config.yaml
hidden_act: "swiglu"
positions: "rope"
bias: "none"
tie_word_embeddings: false
init_std_qkv: 0.0198
init_std_up: 0.0198
beta1: 0.9
beta2: 0.99
lr_head: 0.00823
schedule: "wsd"
batch_tokens: 131072
train_tokens: 828200000
MLP neurons of a small language model. Each row is named by its layer, matrix (down: output weights) and neuron, and shows model dimensions 16-111. Each number is 128 + 24 x the weight over its row's rms, rounded and kept within 0 to 255. A neuron's up and down rows have the sign that makes its largest values positive.
A block is one neuron, or neurons of one layer that tend to fire together. Before each block is what it responds to, as a language model described it from the Wikipedia text at the highest values.

Responds to: Word-start after noun phrase. Opening piece of the word right after a noun or adjective phrase: auxiliaries "was"/"were" after a subject, or fragments like "ret", "fl", "sw" (retains, flaw, sword).
L3.down219 [137  98 146 131  99 138 144 152 180  96 129 152 152 151 151 105 120 147 105 143 119 184 128 121 121 128  79 121 122 135 115 129 132  94 102 130 105 122 132  77 154 132 157 116 107 109 112 106 129 103 123 158 106 121 122 148 115 145 100 138 107 139 124 123  94 114 117 131  73 125 159 129 156 157 116 150 171  91 139 130 139 128 166 108 155 162 129  95 164 115 138 154 171 107 141  92]
L3.down321 [136 153 121 115 109 118 115 151 170 151 144 106 157 134 134 150 130 112 144 122  89 116 119 118 142 152 109 146 124 133 113 115  92 120 102 165 127 105  86 161 133  50 104 136 145 124 121 137  78  98 129 113 124 119 127 116 210  96 126 147 172 120 147 134 115 147 117  95 115 114 114 116 108 158 130 172 122  90 150 160 154 119 138  93 145 169 139 120 110 124 134 124 122 110 135 176]
L3.down371 [134 124 122 122 135 137 114 113 112  94 113 105 117  97 101 110 139 105 191  98 185 171 154 155 133 150  89 135 130 153 129 122 159 153 125 106 127  95 118 142  90 107 111 120 150 170  64 142 126 105 163 104 144 115 109 106 153 119 120 161  77  59 148 142 124 132  97 190 158 135 122  97 131 109 154 155 117 137 109 118 152 168 114 106 116 114 126 110 124 117 111 152 152 150 148 103]
L3.down460 [136 100 126 113 163 148 136  96 184 134 139 125 137  96  95 122 108 110 121 169 155 108 102 102 159 110  87 146 135 138 114 125 117 121  95  96  97  94 144 155 121 128 141 107 142 138 165 118  89 111  98  94 164 115 123 156 157 119 145 108 110  88 119 137 151 106 123 132 122 179  70 128 102 109 136 143 142 109 113 107 145 178 110 117 127 123 155 117 124  96 138 116 106 111  90 113]
L3.down706 [127  91 124 133 116 131 139 114 158 157 165 135 182 107 137 165 106  89 148  99 110  70 111 101 119 129  75 126 105 128 108  69 132 116  92  94 134 115 132 149 116 133 106 149 132 175 185 143 150 140 148 111 126 117 115 154 172 130 136 121 117 114 104 132 158 119  84 115 152 153 143  95 108 102 112 129 111 124 126 125 157 150 171 131 151 123 125 188 111 128 134 100 158 127 161 138]
L3.down738 [106 112 167 130 124 128 150  59  99  97 159 120 137 125 141 161  98 131 113 156 125 115 102 127  96 140 128 106 140 148  94 106 143 112 120 123 139 159 106 122 147  71 120 135 112 144 131 101  94 136 140 147 126 143 131 192 110 126 103 109 140 131 123  96 111  69  92 109 134 133 132 150 131 116  73  96 117 131 118 109 162 114 102 146 141 138 157 112 146 132 126  97 158 134 121 112]
L3.down741 [163 142 111 138 108  99 167  98 109 101 109 126 153 154 118 109 140 121 130 128 102 126 134 157  96 151 109 130 104 119  81 163 176 190 144 121 125 122 110 119 107 105 153 146 145 138 115 112 128 119 163 159 105 129 139 118 241 124 135 175 164 139 130 109 152 129 101 165 149 106 123 117 146 105 145 141 116 103 129  80 152 112 136 142 151  81 138  52 186 107 107 146 154 101 153 123]
L3.down790 [155 162 142 131  98 113 108 110 164 141 142 109 166 148 138 153 117 124 109 126  74 130 130 126 153 166 108 159 154 137 119 137 108 132 118 170 115 117  96 161 132  76 125 121 131 134 133 132  84  91 123 126 125 115 117 112 240 103 133 149 151 102 143 147 124 146 120 123 121 123 122  96 107 122 117 173 114  84 135 150 143 140 114 124 129 160 119 137 116 117 156 130 133  96 150 153]

Responds to: Hyphens and dashes. Hyphens and en dashes inside compounds or number ranges, strongest between numbers in sports scores and records (3-1, 8-18-4, 2020–21).
L10.down44 [123 109 125 137 115 126 162 135 105 130  88 117 130 137 132 160 160 110 118 163 101 135 133 114 159 103 157  92 146 118  75 107 109 152 145 138  84 122 184 129 127  93 139 101 118 133 155 121 144 136 121 126 101 135  53 151 139 146 178 145 115 102 149 128 180 144 101 147 167 140  90 153  93 156 176 130 169 110  96 111 120 111  98 115 142  92 130  92 151 145  92  95 131 135 123  80]
L10.down68 [108 150  87 132 152 122 138 129 113 124 111 109 130  97 148  96 113 121  84 157 125  90 111 104 127 113 133 140 131 109  60 136 119 143 163 127 134 128 142 141 114 152 153 124 145 115 163 154 118 142 113 157 140  83  87 148 140 118 103 150  94 134 177 102 112  89 141 121 148 149 146 114 108 155 127 120 144 138 159 147 207 193 145 141 154 116  95 107 146 113 112  95 130 133 131  82]
L10.down74 [138 133 140 138 136 157 104 125 125 114 112 128 146 130 142 121 170 129 125 116 136 135 142  59 128 131 106 144 132 158   7 138 111  94  96 128 110 138 109 123 120 160 101 161 154 150 131 124 143 119 142 149 137 113 142 128 175 154 155 158 101  99 144 153 153 159 131 110  87 123 149 174 114 128 149 122 130 136 127 115 191 150 115 136 129 145 182 115 128 142  65 111 130 100 131  93]
L10.down439 [126 154 155 135 161 120 132 146 143 102 105  92 146 145 212 119  89 160  60 158 138  71 169  98 130 147 119 102 136 127 132 117  74 103 128 145 103 150  97 112 154 148 129 122 112 114 144 136 139 157 170 130 111 127 139 129 167 161 119  66 113 122 162  64 123 118  97  86 127 106 109  97 111 116 163 152 147 134 140 142 184 156 144 121 115 141  89 151 146 132 130 128 110 160 149 129]

Responds to: Initial Y/U in names. Opening capital letter piece, mostly Y or U, of foreign personal or place names and titles, e.g. Yehudi, Yasmine, Umesh, Yankalilla; weaker hits on table digits and odd word pieces.
L8.down271 [125  79 100 124 147  96 105 119 133 106  96 130 139  76 158 115 144 115 132 129  81 113 134 129 147 148 171 154 150 142 103 160 148 104 151 113 137 168 103 133 142 138 112 169 120 115 174 148 119 118  82 105  91  83 154 145 121 154 128 121 127 130 174 174 160 145 125 114 150  75 150 167  92 158 105 125 114  84 114 112 207  88 142 141 108 168 156 118 158 123 123 121 126  94 160 131]
L8.down531 [ 92 141 164  96 114 127 112 157 134 149  80 108 150 141 162 110 178 109 164 154 104 160 133 142 124  68 150 127 137 118 142 116 158 129 128 118 156 166 132 108  98 134 155 126 113 155 137 137  94 127  96 136  86  98 130 163 130 159 128 122 114 150 146 119 153  98 107 131 157  93 118 138 155  94 147 128 105 134 117 101  90 116  91 123 104 139 147 154 125 141 120  72 105 115 134  96]

Responds to: Score separator dashes. Dashes and minus signs between numbers in sports scores, records and goal differences in tables, such as 103–92, 5–3, −9; also some "of" tokens.
L8.down91 [151  95  89 106 123 159 123 122 140 150 113 135 136 154 148 149 107 141 128 100 118 115 136 121 151 140 119 152  67 152 143 114  86 122 138 120 143 151 197 138  76 165 118 165 111 172 104 156 138 103 157 122  91 149  95 114 158 107  69 107  94 149 170 182 133 106 117 110 146 153 103  98  94 105 116 143 113 138 103 127 170 119 153 138 122 129 117 130 166 107 196 134 140 137 157  85]
L8.down635 [119  85 109 134 138 166 135 134 108 153 115 106 112 166  90 111 140 117 119 100 183 123 113 117 141 133 139 143 149 168  97 105  96  95 149  92 124 113 132  89 140 127 154 139  98 144 212 131 102 150  99 137 138 131 110  75 139 101 117 130 129 139 143 132 188 126 132 119 154 116 150 107 126 110 138 121 105 130 101 102 131 106 132 114 130 141 160 121  94 169 117 125  96 125  97 105]

Responds to: Main verb after subject. Forms of "be" (is, was, are, were, being) and a few other verbs right after a subject noun or pronoun, e.g. "It is", "They were".
L10.down37 [143 130 133 146 114 116 113 148 116 114 116 136  95  89 148 116 133 191  60 124 109 127 139  98 102 156 122 120  70 134 126 139 166 133 124 114  96 110 145 154 121 149 131 129  96  83 102 140 145 119  94 124 111 114 117  89 146 134 129 128 125 124 142 168 171  55 145 153 116 155 153 145  90 110  99 121 145 110 124 129 123 131 119 135 107 142 135 113 162 118  86 121 114 118 158 138]
L10.down239 [125 174 137 101 131 156 115 151  85 118 120 145 137 155 152 102 124  95 138 131 109  96 138 103 112 102 115 124 120 172 105 159 122 177 121 146 126 131 123 140 156 146 117 158 125 104 105  95  97 156  84 120 117 178 144 124 127 144 112 102 151 117 114 110  84 176 155  93 148 161 111 118 131 146 132 143 140  75 108  79 165 102 158 137 149 168 183 161  61 161 153 123  95 142 129 126]
L10.down397 [161 146 114 124 125 138 136 136 147 140 151 145 161 128 129 113 113 105 164 115 165  73 150 128 146 119 140 134 162 159  82 114 111 158 129 100 110 104 110 123 141 104 116 111 151  80 136 117 138 134 101 134 127 144  98 110 109 103  86 114 146 117 106 121  97 152 139 127 122 116  82 132 121 131 108 127 149 127  78  92 132 184 149  71 113 135 114 177  70 125 130 121 126 126 144 180]
L10.down953 [132 164  68 113 130 154 150 109 173 146 113 131 141 140 118 112 133 119 108 143 136 106 141 103 145 125 128 133 111 147 169 157 125 178 117 126 154  82 129 112 129 150 120 132 117 112 140 123 107 115  94 124 156 142 101 134  91 126 125 115 153 104 114 136  99 128 138 117 101 101 129 150 111 145 100 173 106  54  83 118 101 153 141 100 139 182 114 185 135 145 131 117  96  90 155 133]

Responds to: Score en dashes. En dash between two numbers in sports results tables and game logs (1–3, 2–2, 0–1); weaker, scattered hits on mid-word pieces such as Gu-ang-zhou and Phil-h-armonic.
L3.down58 [114 101 102 101 123 165 116 147 124 169 123 115 103 134 146 123 140 184  83 120 115 146 115 120 145 145 101 146 141 107 102 125 141 167 101 126 125 114 124 144 108 136 108  68  85 175 151 128 145 163  78 147 185 115  76 152 181 131 116 130  99 145 108 100  98 116 106 144 123  83 104 151 147 158 129 141 133 151 139 156 108 116 121 144 132 119 128 151 132 163 143 161 140 126 118 158]
L3.down210 [100 117 140  52 146 151 152 109 114  75 115 112 168 120 144 155 112 153 135 117  88 119 154 149 129 121 110 132 163  98  79 152 136  92 138 120  87 142  98 129 129 156 150 103 161 169 118 154 149 111 127 155 123 114 148 106 197 146 135 128 141 105 171 122  88 116 123 104  97 119 151 130 137 112 112 156 135 131 146 135 198 145  88 102 151 107 137 114 111 134 135 100 111 134 153 117]
L3.down768 [138 131 114 130 170 105 143 178 133 142 162  99 128 162 146 141 125  69 145  97 141  95 122 121 167  89 111 113 141 160 104 147 125 121 133 157 141 128 103 138 127 123 159  84 124 119 163 126 161  96 146  94 151 135 136 123 115  91 222 147 160 164 152 150 139 122 149 138 126 150 142  91 137 133 167  97 136 112 166  99 163 123 175 119 127 117 139 104 165 130 148 110 169 155 165 116]
L3.down814 [130 122 123 110 152 182 165 136 135 155 107 161 110 103 103 160 109 112 111 116 127 166 111 115 117 118 122 115 125 115 136 100 137 142 164 124 143  74 106 152 184 129 134 154 147  80 148 117 128 134 132 140 108 146 148 118 131 135 142 156 120 128  97 127 130 183 129 130 114 123 149 139 147 126  93 135 149 109 127 123 115 145 118 173  96 103 159 118 126  76 146 127 123 109 146 100]
L3.down903 [181  97 128 102 134 114  83 156 151 130 124 131 166 132 202 136 124 111 118  95 127 124 177 136 120 120 150 156 136 134 175 130 114 155 146 141 141 156 132 116 137 130  88 129 191  77 130 158 140 133 181 126 120 109 149 135  82 121 126 135 111 102 142 139 121 147 139 179  99 116 121 146 129 109 116 136 132  94 157 107 128 153 115 122 141 131 140 107 147 125 133 119 136 222 108 119]
L3.down922 [139 127 155 114 145 125 149 151 142  99 142 118 119 104 110 127  83 118 141 130 185 130 124 101 129 135 161 125 149 144 107 121 133 110 117 122 147 113  68 174 100 175 124 126  86 123 146 156 141 113 138 216 141 136 143 156 150 163 110 142  75 138 157  94 121 154 126 156 186 120 135  94 115 100 121 140 127 128 138 156 139 108 109 145 111 102 104 159  79 100 126 141 131  91 136 106]
L3.down1008 [138 124 114 137 171 135 128 130  96 111 101 118 168 150 108 161 116 135 125 123 124 120 102 169  70 134 133 128 156 109 139  70 129 119 132 137 128 145 157 120 136 146 142 100  97 134 101 144 111 159 136 125 114 143 122 114 157  88 103 138 143 161 106 124 114 121 110 135 158 152 117 115 144 147 118 131 157 120 144 124 152 148 149 118 143 156 131 151  90 117 148 114 121  89 143 156]
L3.down1014 [143 136 118 104 135 165 130 134 115 108 142 102 114 109 130 164 140 111 114 158  94 103 165 193 106 118 128 128 133 106  69 158 128 101 143 135 109 181 100 131 154 113 141 135 173 150 109  76 120  43 110 131 131 112 122 113 111 144 121 163 176 128 148 127 140 121 163 136 122 107 127  90  85 113 116 131  98 139 119 110 169 117 146 108 151 119 112 108 146 129  81 131 120 141 137 152]

Responds to: Copula after subject phrase. Forms of be (was, are, were, is, be) and similar verbs or adverbs right after a long noun-phrase subject, often starting a passive, e.g. the capacity was reduced, can be reversed.
L8.down1 [119 141 133 109 125 101 129 117 136  74 130 122 109 154 118 135 138 104 122 149 131 100 122 130  88 108 148 137 102 122 110 155 157 195 167 154 127  96 153 176 124  94 151  94 135 128 102 138 103 137 119 118 154 127 125 120 106  84 123  97 140 130  83 101 118 147 121 176 134 141 118 108 182  91 111 146 103 130 129 102 167  97 131  86 127 113 112 164  77 145 136 129 139  93  59  96]
L8.down414 [112 115 128  86 117 138 112 120 156  77 118 162 171 131 134 113 140 135 117 175 136 118 116 123 135 109 128 136 154 152 147 166 121  93 128 171 109  93  82 109 135 122 148 140  97  99 143 119 137 146 138 128 103 131 109 112 158  67 110 102 132 118 154 151 118 167 143 135 123  86  96 120 131 113 145 150 145  95 127 130 131 151 169 108 138 117 111 161 139 148 160 130 139 124 119 112]

Responds to: Numbers in table cells. Single-digit numbers in pipe-delimited stats tables (football career totals, medal counts, league standings), e.g. 3, 2, 7; occasionally country codes like FRA or GER.
L3.down40 [137 123 141 155 117 164 130 108 143  99 148 131 143 120 153 138 144  93  98 137 175 112 149 158 123 159 141 125 127 138 113 139 133 166 134 111 131 193 135 148 135 160 132  96 133 138 111  95 132  88  72 115 108 159 117 151 114 135 110 104 164  94 115 116 142 119 113 128 140 162 132 119 115 133 124 133 108  79 145 123 160 124 130 150 114 146 129 144 140 133 113 151 132 136 160 131]
L3.down183 [104 115 111  99 110 145 149 131 139 108 102  97 140 114 195 114 118 135  72 152 133 110 130 164 143 103  84  87 109 110 124 122 138 125 115 134 162 161 134 174 128 139 129  98 130 154 151 115 146 133 104 131  75 120 146 133 136 113 140 123 119 113 178 129  78 101 133 103 147 110 139 122 134 128 132 131 110 107 142 123 164 139 137 148 132 193 178 138 123 159 153 108 142 129 106 139]
L3.down504 [103 166 130 108 146 123 173 115 123  96 123 144 124 118 137 114 163 140 151 115 134 100  74 131 150 117 134 134 126 115 109 122 159 147 143 153 102 106 145 157 114 107 181  73 158 133 145 120 102  82 119 127 106 120 122 116  96 135 142 149 138 113 132 128 101 131 142 148 150 154 112 177 131 123 107  80 162 153 145 109 143 115 104 131 138 124 145 143  90  81 111 132 134 102 117 114]
L3.down603 [129 139 140 149 136 140 142 121 105 125 122 102 143 105 134 119 142 138 123 130 134  87 117 255 107 116 100 126 115 120 101 122 132  84 137 130 114 255 145 143 125 116 141  90 140 139 104 108 120 130 102 124 106 132 113 124  54 120 122 147 144 126 120 122 134 127 117 149 136 137 114  88 140 121 124 132 135 112 146 116 173 138 146 117 115 156 117 126 136 134 121 104 134 117 127 138]
L3.down692 [108 119 138 180  95 125 126 125 178 119 149 127 110 156 140 131 132  97 125 126 134 144  97 109 105 155  81 135 161 115 115  93 136 136 117 132 139 156 131 171 146 105 114 106 130 182 125  97 113  72 122 106 138  89 147 159 172 138 143 161 131 120  85 142 119 101 123 122 138 134 128 161 111 119  98 177 109  83 175 130 143  84 133 172 162  87 142 188 160 127 154 131 135 121 159 125]
L3.down726 [145  87 127 129 113 132 113 135 155 116 100 133 165 142 139 139 117 133 113 144  95 109 166  83  90  77 188 134 115 136 161 132 110 143 132 158 152  99  86 163 157 121 133 142 116 137 141 125 138 137 133 123 128 172 111 122 126 136 154 150 150 108 159 163 130 140 159 106 121 119 131  95 106 162 113 129 140 135 127 100  83 113  93 123 116 118 165 143 128  96 170  58 166 135  93 131]
L3.down852 [127  84 189 136 129 108 111 112 114  99 148 129 142 118 138 161 174 147 152 127 147 126 116 172 120 158  71 144 125 111 114 171 154 137 107 125  91 174  92 137 152 128 137 112 160 105  94  91 138  89  91 176 149  88 124 117  88 136 144 144 147 144 118 131 134 126 142 135 160 120 106 104 109 135 167 128 145 110 146 140 167 108 135 106 135 166 139  98 120 131 122 135 100 117 133 121]
L3.down1000 [126 134  88 140 120 161 133 103 133 137  99  69 156 160 119 109 125 100 117 117 138 124 120 160 103 101 162  83 117 116 107 136 131 111 162 134 117 162 110 130 122 127 150 107 103 130 152  61 106 133  91 110 121 110 100 105  65 138 110 161 168 102 177 136 139 132 127 152 101 145 124 117 132 157 106 158 174 147 179 116 172 181  93 112 135  85 142 207 144 153 115  99 121 132 132 135]

Responds to: Table cell openings. The first token of a table cell, usually a single digit after a pipe (7, 9, 6), also words like Jun, Jungle; some word-initial pieces in prose.
L8.down229 [195 102 140 114 155 138  65 165  96 128 128 184 120 157 109 117 131 131 118 153  97 123 115 108 135 166 123 146 100 142 134 113 162  90 130 114 117 105 135 106 145 141 128 124 130 116 132 148  92 123 155 117 141 159  75  93 142 134 110 134 161  94 126 119 127 135 141 109 147  87 131 102 161 128 141  95 132 125 131 112 147 138 150 145  96 113 128 125 113 105 167 118 188 138 111 148]
L8.down676 [114 141 165 135 116 111 109 133 127 113 101 111 132 138  85 144 142 109 102 163 140 122 142 144 122 107 127 121 135 111 177 142 133 103 151 129 109 163 126 114 150  97 118  99 156 120 188 117  86  98 140 128 154 137 101 168 124 167 146 110 176 124 146 129 107 130 139 117 149 121 103 118 123 132 100 109  97 109 152  88 124 120 106 118 105 106 125  86 142 159 147 128 158 109  99 119]

Responds to: Mid-word r-syllable fragments. Word-internal pieces, often containing r, that continue a split word, such as D-rug, F-rid-ay, app-rec-iating, cont-rib-ute; also 1 opening a table cell.
L3.down176 [158 102 128 120 146 126 130 107 128 120 118 110 146  94 148 133 141 141 135 129 118 122  89 107 155 174 159 121 112 139 174 119 107 157 103 151  93 119 133 141 107 101  89 117 142 102 104 108 152 112 136 145 101 142 114  99 123  93 131 126  71 126 115 133 115 125 106 160 124  88 137 110 123 136 135 147 119 160 155 101 114 152 137 132 133  94 121 115 106 127 108 102 120  93 120 131]
L3.down381 [136 151 146 126 130 126 158 103 127 147  41 113 153 138 107 155 123 150 137 129 172 149 118 131  91 147  93 155 132 116 117 100 105  90 125 144 128 147 140 136 136 117 119 114 157 141 188 109 131 119 126 118 155 154 135 145 149 125 110 125 138 132  96 143 121 113 164 129 122 194 108 122 158 147 144 121 164 169 141 151 147 121 147 112 137  85 155 112 131  99 179 154 113 124 131 162]
L3.down506 [130 128 109 131  99 142 159 117  91 138 109 142 127  97 108  95 156 114 176 111 120 127 100  98 153  90 121 151 131  91 137  63 125 132 134 138 159 102 139 116 132 205 142 118 162  92  94 124 158 140 128 144 167 121 165 137 111 164 114 141 102 128 148 147 108 147 121 126 100 156 132 142 145 126 131 151 125 179 104 134 114 152 137 117 121 116 119 140 109 118 160 122 126 153 136 107]
L3.down516 [129 108 124 130 101 156 116 160 130  67 136 122 122 164 143 110  92 145 119 114 127 117 131 157 139  93  77 148 152 129 128 159  93 160 108 119 144 181 139 131 136 150 119  76 130 135 111 138 169 103 166 177 148 139 123  81 112 158 132 149 147 115 165 143 112 171 174 139 164 142 108 152  94 107 127 151  90 136 150 148 133 108 128 146 112 105 140 128 119  86 164 134 119 124 110 123]
L3.down545 [132 126 116 129 127 158  95 140 102  90 131 108 125 108 117 147 145 110 121 135 145 130 155 108 125 142 126 148 112 140 173 106 133 152 117 157 162  49 126 100 164 122 140 123 141 182  96  56 128 136 115 131 114 177 142 100 127 148 170 132 153 150 151 122 135 140 113 163 148 136 132  97  89  84 147 113 122 116 137 106  84 109 145 171 109 154 133 132  88 160 144 175  93 141  84 128]
L3.down639 [127 148 114 102 128 127 152 118 123 145 142 113 134 110 134 149 158 119 139 127 129 116 114 131 158  84 146  85 118 130 149 153 151 147 145 122 119 148 102 110  98 127 164 115 110 117 123 115 135 121 128 127 139 127 119 102  93 167 128 104 152 106 116 140 108 111  96 168 132  95 105  91 148 117 110 109  73 119 111  70 115 150 125  97  98 108 100 162 133 115 120 121 146 182 115 155]
L3.down646 [110 149 107 120 145 121 125 141 161 143 132 124  85 126 173  91 120 151 157 139 115 138 108 102 101  84 101 119 137 107 105  93 154 126 123 112 170  94 119 139 169 152 118 141 120  69  88 131 106 136 113 141 139 125 165 136 161 129  77 149 152 113 142 124 121  98 158 138 108 128 118 126  74 189 131 129 129 123 114 128 149  92  91 183 171 154 101 101 117 173 156 189 126  95 135 140]
L3.down843 [131  83 101 102 159 120 136 135 106 155 138  90 165  64  81 184 112 105 134 168 154 138 103  83 117 128 103  94 120 134 145 118 147 117 160 129 109  50 132 137 107  93 148 106 191 130 136  66 147 146  97 119 129 127 136  74 101 138 156 129  87 110 143 118 113 134 113 125 133 194 126 154 119 146 148  70 118 155 130 149  89 161 106 136 109  82 131 148 109 117 141 132 131 112 126 133]

Responds to: Numbers in table cells. The first digits of a number that begins a table cell after a pipe, especially vote counts and percentages in election tables (11,332; 14.3; 0).
L10.down359 [124 117 134 126 116 126 131 135 131 119 136 117 128  95 138 118 133 134  92 128 114 102 117  14 128 116 135 128 125 139   0 137 132 104 134 134 110 159 131 123 131 129 129 114 137 152 116 137 148 123 129 120  93 157 124 128 133 131 148 133 119 127 161 127 141 130  99 127 130 140 140 125 132 110 121 129 133 156  77 144 217 142 122 122 104 142  77 119 147 129  59 117 147 117 125 115]
L10.down495 [131 112 132 123 115 125 125 123 101 136 127 116 131 117 134 134 129 144 132 136 122 105 141   0 112 120 125 123 135 111   0 131 123 117 127 142 104 166 116 127 143 115 146 122 141 135 107 137 162 131 140 130 112 141 119 131 162 132 156 125 123 116 146 118 144 114  96 147 144 140 152 122 121 104 121 127 131 176  75 133 231 138 114 126 105 145  92 126 139 119  72 121 129 114 136 112]
L10.down857 [103 106 113 116 146 162 143 137 113 128 158  85 130 144 145 136 118 150 178 141 124 120 118 109 101 134 139 145 158 156  55 137 119 166 121 130 130 129 143 124 135 150 132 110 148 138 118 159 144 110 138 137  87 126 133 147 118 136 157 130 107 121  87 135 136 176 128 108 188 130 141 144 141 115 130 108 140 142 170 148 158 149 109 121 125 154 124 122 145 117 118 132 135 125 170  97]
L10.down935 [129 153 136 127 126 127 131 124 128 128 133 114 145 138 136 136 132 138 113 132 113 107 126   0 133 119 138 128 123 133   0 127 119 121 124 140 119 173 110 124 119 138 138 122 131 139 112 119 142 147 136 110  70 145 130 127 144 116 170 126 121 117 165 125 136 133  94 133 119 149 151 137 119 120 120 123 126 149  68 145 229 136 109 116 128 147  86 125 139 131  64 122 140  97 111 119]